Weights of a small GPT-style language model, trained from scratch on English Wikipedia.
Size: 17 layers, width 256, MLP 1024 GELU, vocabulary 1244, 14.1M parameters.
MLP neurons of a small language model. Each row is named by its layer, matrix (up: input weights; down: output weights) and neuron, and shows model dimensions 0-127. Each number is 200 + 40 x the weight over its row's rms, rounded and kept within 0 to 999.
After each neuron's rows, "fires in" lists the words (lower case) most often at its 100 highest values on Wikipedia text that the model never trained on.

L10.up837,219,178,236,276,152,224,184,180,184,193,218,198,228,210,197,184,186,167,188,240,139,222,172,194,181,214,252,187,196,239,167,216,185,160,198,166,277,175,184,209,266,231,152,167,162,204,192,188,242,204,182,290,247,203,169,121,219,206,175,179,235,124,172,308,263,153,143,230,245,187,164,223,168,175,199,54,215,208,181,223,203,215,150,224,200,201,234,201,239,160,232,228,114,204,197,183,162,219,233,241,205,226,140,148,201,180,221,112,127,216,170,148,207,177,197,215,214,249,193,203,189,168,207,208,201,233,201,269
L10.down837,171,221,186,243,168,202,210,288,178,224,252,151,189,216,218,224,179,266,246,205,212,188,150,201,256,216,203,159,202,194,184,215,147,263,182,130,171,172,198,169,201,262,164,194,165,116,257,233,202,176,158,176,298,173,125,243,242,182,259,188,212,141,137,149,186,182,223,146,258,167,220,204,296,133,161,192,262,217,170,157,227,199,280,223,221,221,193,230,169,198,191,212,209,131,237,180,253,232,240,262,95,117,170,171,188,246,220,193,173,213,185,260,176,203,162,158,235,182,237,157,196,198,205,164,183,228,224,188
fires in: "and", "of", "bronze", "1994"

L10.up194,177,182,195,184,103,193,185,183,177,208,225,147,164,252,206,156,221,157,173,184,243,241,222,217,188,169,191,168,178,189,275,161,156,251,203,201,147,201,121,213,173,186,221,235,218,223,118,234,200,137,183,179,185,234,222,211,166,204,217,180,230,229,129,199,249,192,222,303,197,163,270,170,271,155,260,201,146,187,174,204,247,194,223,136,202,217,199,236,195,228,259,218,228,183,203,216,173,187,130,173,206,142,229,136,204,277,228,189,209,235,218,191,136,200,286,213,161,196,225,217,199,215,213,219,257,188,255,182
L10.down194,165,223,145,161,233,151,276,214,182,127,275,194,201,272,248,195,212,234,219,181,213,196,134,233,214,131,178,210,173,215,249,236,172,231,209,205,215,207,191,262,250,155,222,145,221,178,194,180,161,167,186,225,207,283,209,233,136,153,218,175,254,122,176,191,247,183,201,111,167,258,288,161,267,142,194,221,214,180,179,193,188,162,222,134,177,174,176,148,191,208,151,135,213,186,212,193,189,116,234,164,252,115,182,122,168,286,262,141,229,164,181,230,212,214,188,188,258,181,258,221,243,173,266,100,186,163,223,244
fires in: "they", "there", "these", "thor", "designed", "thorsport"

L10.up987,258,134,136,179,245,220,154,216,256,241,174,245,215,165,232,179,162,206,210,232,246,112,151,239,177,96,302,197,221,154,208,218,294,155,229,237,172,204,174,219,206,222,161,174,213,153,224,194,233,190,149,262,230,225,211,224,174,213,177,187,199,244,199,207,178,248,214,144,196,184,195,254,145,195,225,238,193,154,193,197,176,281,169,200,265,157,186,189,186,213,143,192,149,264,167,243,275,231,208,250,247,131,190,160,207,160,203,155,139,199,193,235,181,235,187,249,185,201,235,209,155,139,293,147,246,211,248,142
L10.down987,197,265,233,237,238,184,251,227,300,134,175,138,176,287,217,249,162,291,130,185,189,211,167,244,162,116,150,203,118,118,171,258,170,163,187,237,205,223,205,215,207,179,246,189,239,199,154,191,221,238,166,208,166,214,188,223,177,254,164,293,197,189,153,210,173,202,193,226,164,98,176,174,267,203,224,214,192,157,157,239,157,274,242,250,195,253,255,259,188,208,161,182,194,187,198,209,189,211,250,163,112,182,253,284,226,245,123,240,144,243,144,180,234,186,191,184,185,164,196,133,211,156,209,200,241,221,157,200
fires in: "and", "los", "to", "in", "des"

L12.up621,162,203,160,163,203,203,193,184,163,212,206,222,195,196,203,197,177,197,150,187,173,156,185,154,171,177,172,164,255,226,208,158,226,214,186,247,259,146,171,274,216,166,200,199,185,202,233,170,102,174,196,239,219,290,155,246,147,181,187,122,182,178,249,239,201,206,171,137,215,237,206,220,197,231,214,238,207,149,282,246,258,159,211,268,213,174,170,262,146,197,220,257,183,183,95,217,181,176,177,254,171,226,243,135,146,139,182,239,218,231,141,244,216,235,183,185,209,159,198,138,169,159,146,253,298,183,162,252
L12.down621,217,222,218,197,254,197,177,169,194,253,220,264,203,159,119,190,217,251,200,240,185,164,186,227,189,167,204,148,298,145,222,185,217,178,209,219,182,186,278,173,203,176,111,113,135,224,181,243,274,223,153,145,213,135,186,167,208,166,170,240,288,184,209,174,272,177,234,195,124,168,166,174,234,154,281,203,287,190,144,233,196,179,196,178,146,196,149,200,190,141,198,171,229,285,160,164,162,210,180,204,241,159,195,216,236,241,148,168,210,246,226,198,163,229,186,186,188,190,270,222,215,260,177,221,234,240,253,244
fires in: "the", "third", "at", "largest", "in", "only"

L10.up744,218,210,202,135,192,306,138,141,237,185,221,217,153,161,188,128,185,170,220,211,179,173,207,293,217,192,181,218,252,199,223,221,262,216,276,174,197,163,260,222,167,195,162,238,207,152,192,93,180,256,215,259,162,176,168,192,194,125,169,169,226,220,158,163,112,224,207,160,232,169,163,119,249,142,174,161,224,221,233,189,192,157,197,239,244,169,194,147,261,254,173,192,221,175,163,225,158,116,148,205,238,187,148,195,225,144,264,214,220,168,215,219,171,166,193,187,200,192,193,233,156,215,207,205,190,225,195,177
L10.down744,232,290,247,195,200,235,151,128,207,186,191,244,245,171,197,150,170,105,189,167,210,122,201,177,174,185,174,260,113,204,149,219,186,205,226,188,169,238,202,226,161,213,245,188,183,166,220,114,185,185,151,218,172,233,175,205,213,271,159,251,222,265,186,213,188,139,201,222,195,230,200,174,225,174,154,141,138,226,315,227,222,159,206,216,247,162,141,260,222,193,226,220,231,269,165,221,176,209,246,257,256,180,212,232,216,136,233,281,182,202,234,285,206,138,212,242,253,173,227,175,213,228,228,237,274,235,225,213
fires in: "an", "madonna", "workshop"

L6.up333,216,252,218,214,215,123,205,258,236,198,143,173,159,128,183,141,183,158,156,240,231,172,170,166,212,157,198,180,151,142,194,215,251,228,121,186,205,239,253,256,184,203,212,248,169,232,293,189,218,146,225,165,253,168,238,175,188,227,182,160,213,184,180,211,250,193,261,195,152,182,222,217,176,227,172,210,169,271,233,225,227,208,244,165,203,169,167,276,173,125,212,246,257,189,219,226,167,192,204,240,290,185,214,234,267,146,223,197,171,167,155,168,272,149,211,228,210,186,204,152,146,254,172,206,208,150,169,175
L6.down333,211,194,191,201,230,153,201,109,195,144,230,179,189,112,170,200,172,155,166,235,182,208,175,175,207,225,276,120,226,191,182,231,120,258,183,135,147,218,196,257,159,201,159,268,146,134,242,190,155,227,211,176,224,199,190,234,148,189,150,148,162,196,183,188,257,234,173,302,200,151,246,254,169,200,248,289,221,281,180,220,266,203,256,194,246,140,194,240,193,144,184,157,226,206,214,192,226,205,175,280,241,183,233,180,198,225,78,205,214,218,216,184,219,162,306,167,220,135,193,193,172,248,176,254,252,234,209,135
fires in: "there", "not", "what", "who", "i", "never"

L13.up872,138,184,214,236,173,237,164,177,179,266,180,213,193,281,238,270,186,240,175,180,174,168,198,223,228,172,158,189,165,231,200,179,224,180,193,131,241,252,165,239,214,257,131,231,190,172,241,154,178,228,153,164,223,196,179,220,221,196,148,177,206,178,143,245,255,226,225,213,191,181,195,213,158,240,186,151,280,165,184,217,168,221,138,220,259,187,153,278,161,157,196,276,146,248,188,150,178,242,172,247,207,144,128,139,173,162,259,161,193,268,241,219,218,237,240,275,145,211,183,184,179,178,142,189,239,227,216,226
L13.down872,101,145,204,152,178,179,235,251,189,144,196,247,207,171,240,148,160,196,127,189,196,180,221,200,120,259,194,159,225,188,194,159,246,167,230,171,218,150,178,245,202,165,156,165,184,260,135,182,160,255,174,208,144,136,189,257,228,181,172,198,217,195,179,222,189,276,199,181,229,187,197,212,183,217,230,175,176,252,198,198,125,203,207,263,182,129,149,228,185,153,129,212,231,189,185,220,196,204,288,228,202,269,214,175,230,146,222,176,340,289,188,293,180,162,140,224,296,207,121,211,225,238,251,208,206,217,159,227
fires in: "of", "in", "to", "and", "his"

L2.up216,248,175,236,190,193,181,208,233,156,220,179,222,203,91,232,290,275,225,148,225,184,208,226,263,188,126,207,220,192,206,170,278,205,208,102,216,284,194,184,263,105,250,208,187,211,184,272,99,174,180,171,203,197,145,241,194,251,243,187,116,157,184,182,186,283,256,242,200,197,194,215,182,215,154,193,141,259,241,173,163,156,168,199,153,183,186,192,174,179,214,172,168,146,221,174,129,251,170,223,191,163,200,177,220,228,167,197,171,136,261,203,243,247,214,269,235,216,270,166,126,187,188,167,175,173,258,160,215
L2.down216,268,153,170,203,192,167,235,204,205,231,154,173,147,126,242,268,289,179,166,160,218,182,189,238,173,291,247,204,209,245,161,318,223,168,143,218,210,214,221,215,202,248,246,164,163,156,224,142,180,178,198,215,173,211,260,229,244,252,133,134,144,202,175,184,299,164,197,195,217,206,236,265,227,190,155,176,242,240,156,140,201,218,190,138,142,125,121,215,213,181,169,180,179,163,218,117,200,185,187,232,137,224,202,217,223,208,213,221,247,204,243,208,193,100,265,226,167,191,199,189,145,192,186,208,232,211,191,200
fires in: "she", "also", "result", "results", "johnson", "website"

L12.up958,231,151,197,154,185,216,192,190,214,165,159,201,87,178,195,242,184,238,160,248,172,149,151,184,217,162,122,184,258,158,223,222,284,209,205,201,146,211,235,181,191,256,243,215,196,167,198,138,196,253,194,212,195,257,195,216,225,293,258,199,294,206,210,159,184,169,197,221,139,231,207,213,136,138,204,183,189,255,230,186,236,152,253,225,175,206,235,210,159,246,249,222,231,182,182,208,177,234,204,215,183,149,171,133,163,193,160,198,236,126,181,234,246,197,273,234,227,167,264,159,214,125,237,151,243,212,218,198
L12.down958,201,153,231,178,120,159,158,219,245,228,201,210,177,181,219,159,188,176,138,118,192,163,199,300,240,226,124,258,319,176,138,206,203,250,186,196,172,199,211,199,184,181,206,183,186,267,161,168,195,196,231,148,195,197,188,302,208,206,166,167,176,213,248,137,253,289,186,166,230,249,220,225,183,202,147,151,162,167,111,222,224,210,175,250,149,109,235,236,208,235,255,191,227,108,156,153,194,235,232,217,184,285,285,179,187,202,199,241,190,210,172,223,190,263,145,223,190,230,220,167,180,196,172,152,261,212,248,169
fires in: "an", "and"

L10.up218,217,264,153,271,183,191,237,155,242,162,221,155,244,95,248,171,163,252,240,266,196,171,116,233,203,184,161,272,262,202,191,262,233,184,265,139,186,129,175,197,264,237,187,249,109,161,263,138,206,222,198,268,278,197,247,262,232,222,191,187,163,193,213,191,181,312,181,168,245,192,204,215,155,170,168,180,229,245,229,143,258,147,226,188,147,264,187,175,167,185,215,165,145,141,103,205,236,190,187,228,183,184,175,151,176,201,198,180,156,67,201,254,195,138,189,192,196,206,236,163,200,150,239,183,187,223,220,225
L10.down218,191,221,86,107,207,235,146,177,223,212,205,208,169,203,210,86,174,158,204,191,178,189,152,251,155,249,151,170,213,294,227,162,298,180,231,197,172,251,178,233,174,196,168,188,136,115,183,173,167,197,230,168,239,249,261,241,234,211,217,171,203,242,194,224,212,190,204,199,222,220,224,248,186,179,208,269,183,191,231,244,181,237,206,253,182,178,144,218,136,140,162,170,145,158,215,216,191,180,276,212,209,212,233,129,198,185,159,214,203,189,140,258,163,174,157,169,185,199,192,157,176,168,212,184,261,166,261,263
fires in: "an", "and"

L13.up627,267,238,240,240,229,234,133,112,190,208,129,225,157,184,183,152,171,172,195,242,184,186,214,283,206,204,180,240,274,248,200,208,225,298,211,184,151,161,288,237,220,216,224,202,198,140,225,160,147,129,178,186,146,240,261,262,211,253,250,195,179,254,196,155,168,176,181,190,283,201,155,207,178,240,275,285,222,188,247,202,235,204,164,264,194,247,228,178,265,190,127,209,175,263,198,204,176,171,216,220,221,165,237,157,218,215,181,204,202,220,244,195,270,116,182,273,178,161,222,172,121,208,132,174,200,239,220,128
L13.down627,152,154,123,274,172,172,133,233,186,136,205,210,224,202,226,190,125,134,154,184,146,131,247,232,190,213,239,178,210,236,202,156,228,201,214,181,184,287,122,173,208,197,249,137,76,166,234,178,232,158,269,196,145,193,241,193,155,216,147,184,235,165,132,218,204,251,282,239,126,206,174,150,228,242,254,184,214,244,232,180,227,189,229,216,210,210,130,215,161,205,230,161,161,170,190,245,99,234,255,206,166,238,211,228,159,193,217,190,141,174,218,190,161,208,181,235,140,253,230,216,205,158,246,188,250,226,221,218
fires in: "an", "effects"

L2.up969,206,236,182,156,199,212,191,233,238,263,227,166,215,95,132,190,140,281,217,146,163,236,198,219,210,180,201,258,272,164,210,189,254,173,167,205,223,145,200,189,170,179,164,225,139,189,249,213,159,179,169,182,129,212,156,241,218,175,156,176,232,183,243,183,242,217,257,267,205,134,159,252,156,208,149,250,185,221,119,155,126,248,204,220,220,204,207,249,136,208,158,135,236,126,173,169,187,178,237,87,255,162,153,205,194,213,227,171,188,285,148,176,172,143,107,281,183,154,163,197,218,217,132,234,278,229,206,197
L2.down969,179,219,177,214,266,182,226,202,203,207,228,187,216,230,221,210,162,169,182,228,139,164,268,249,244,188,186,228,168,205,153,191,111,177,203,142,266,204,155,179,182,195,200,214,217,144,305,111,182,175,237,170,195,195,182,199,134,179,243,204,187,172,164,203,205,176,151,171,249,217,212,199,245,168,203,238,136,214,237,200,260,169,266,247,215,221,192,162,207,191,219,236,176,162,220,198,253,292,235,313,294,248,203,229,140,208,221,157,218,243,160,177,178,172,243,176,217,170,272,207,234,143,103,192,189,204,176,235
fires in: "not", "be", "who", "performed"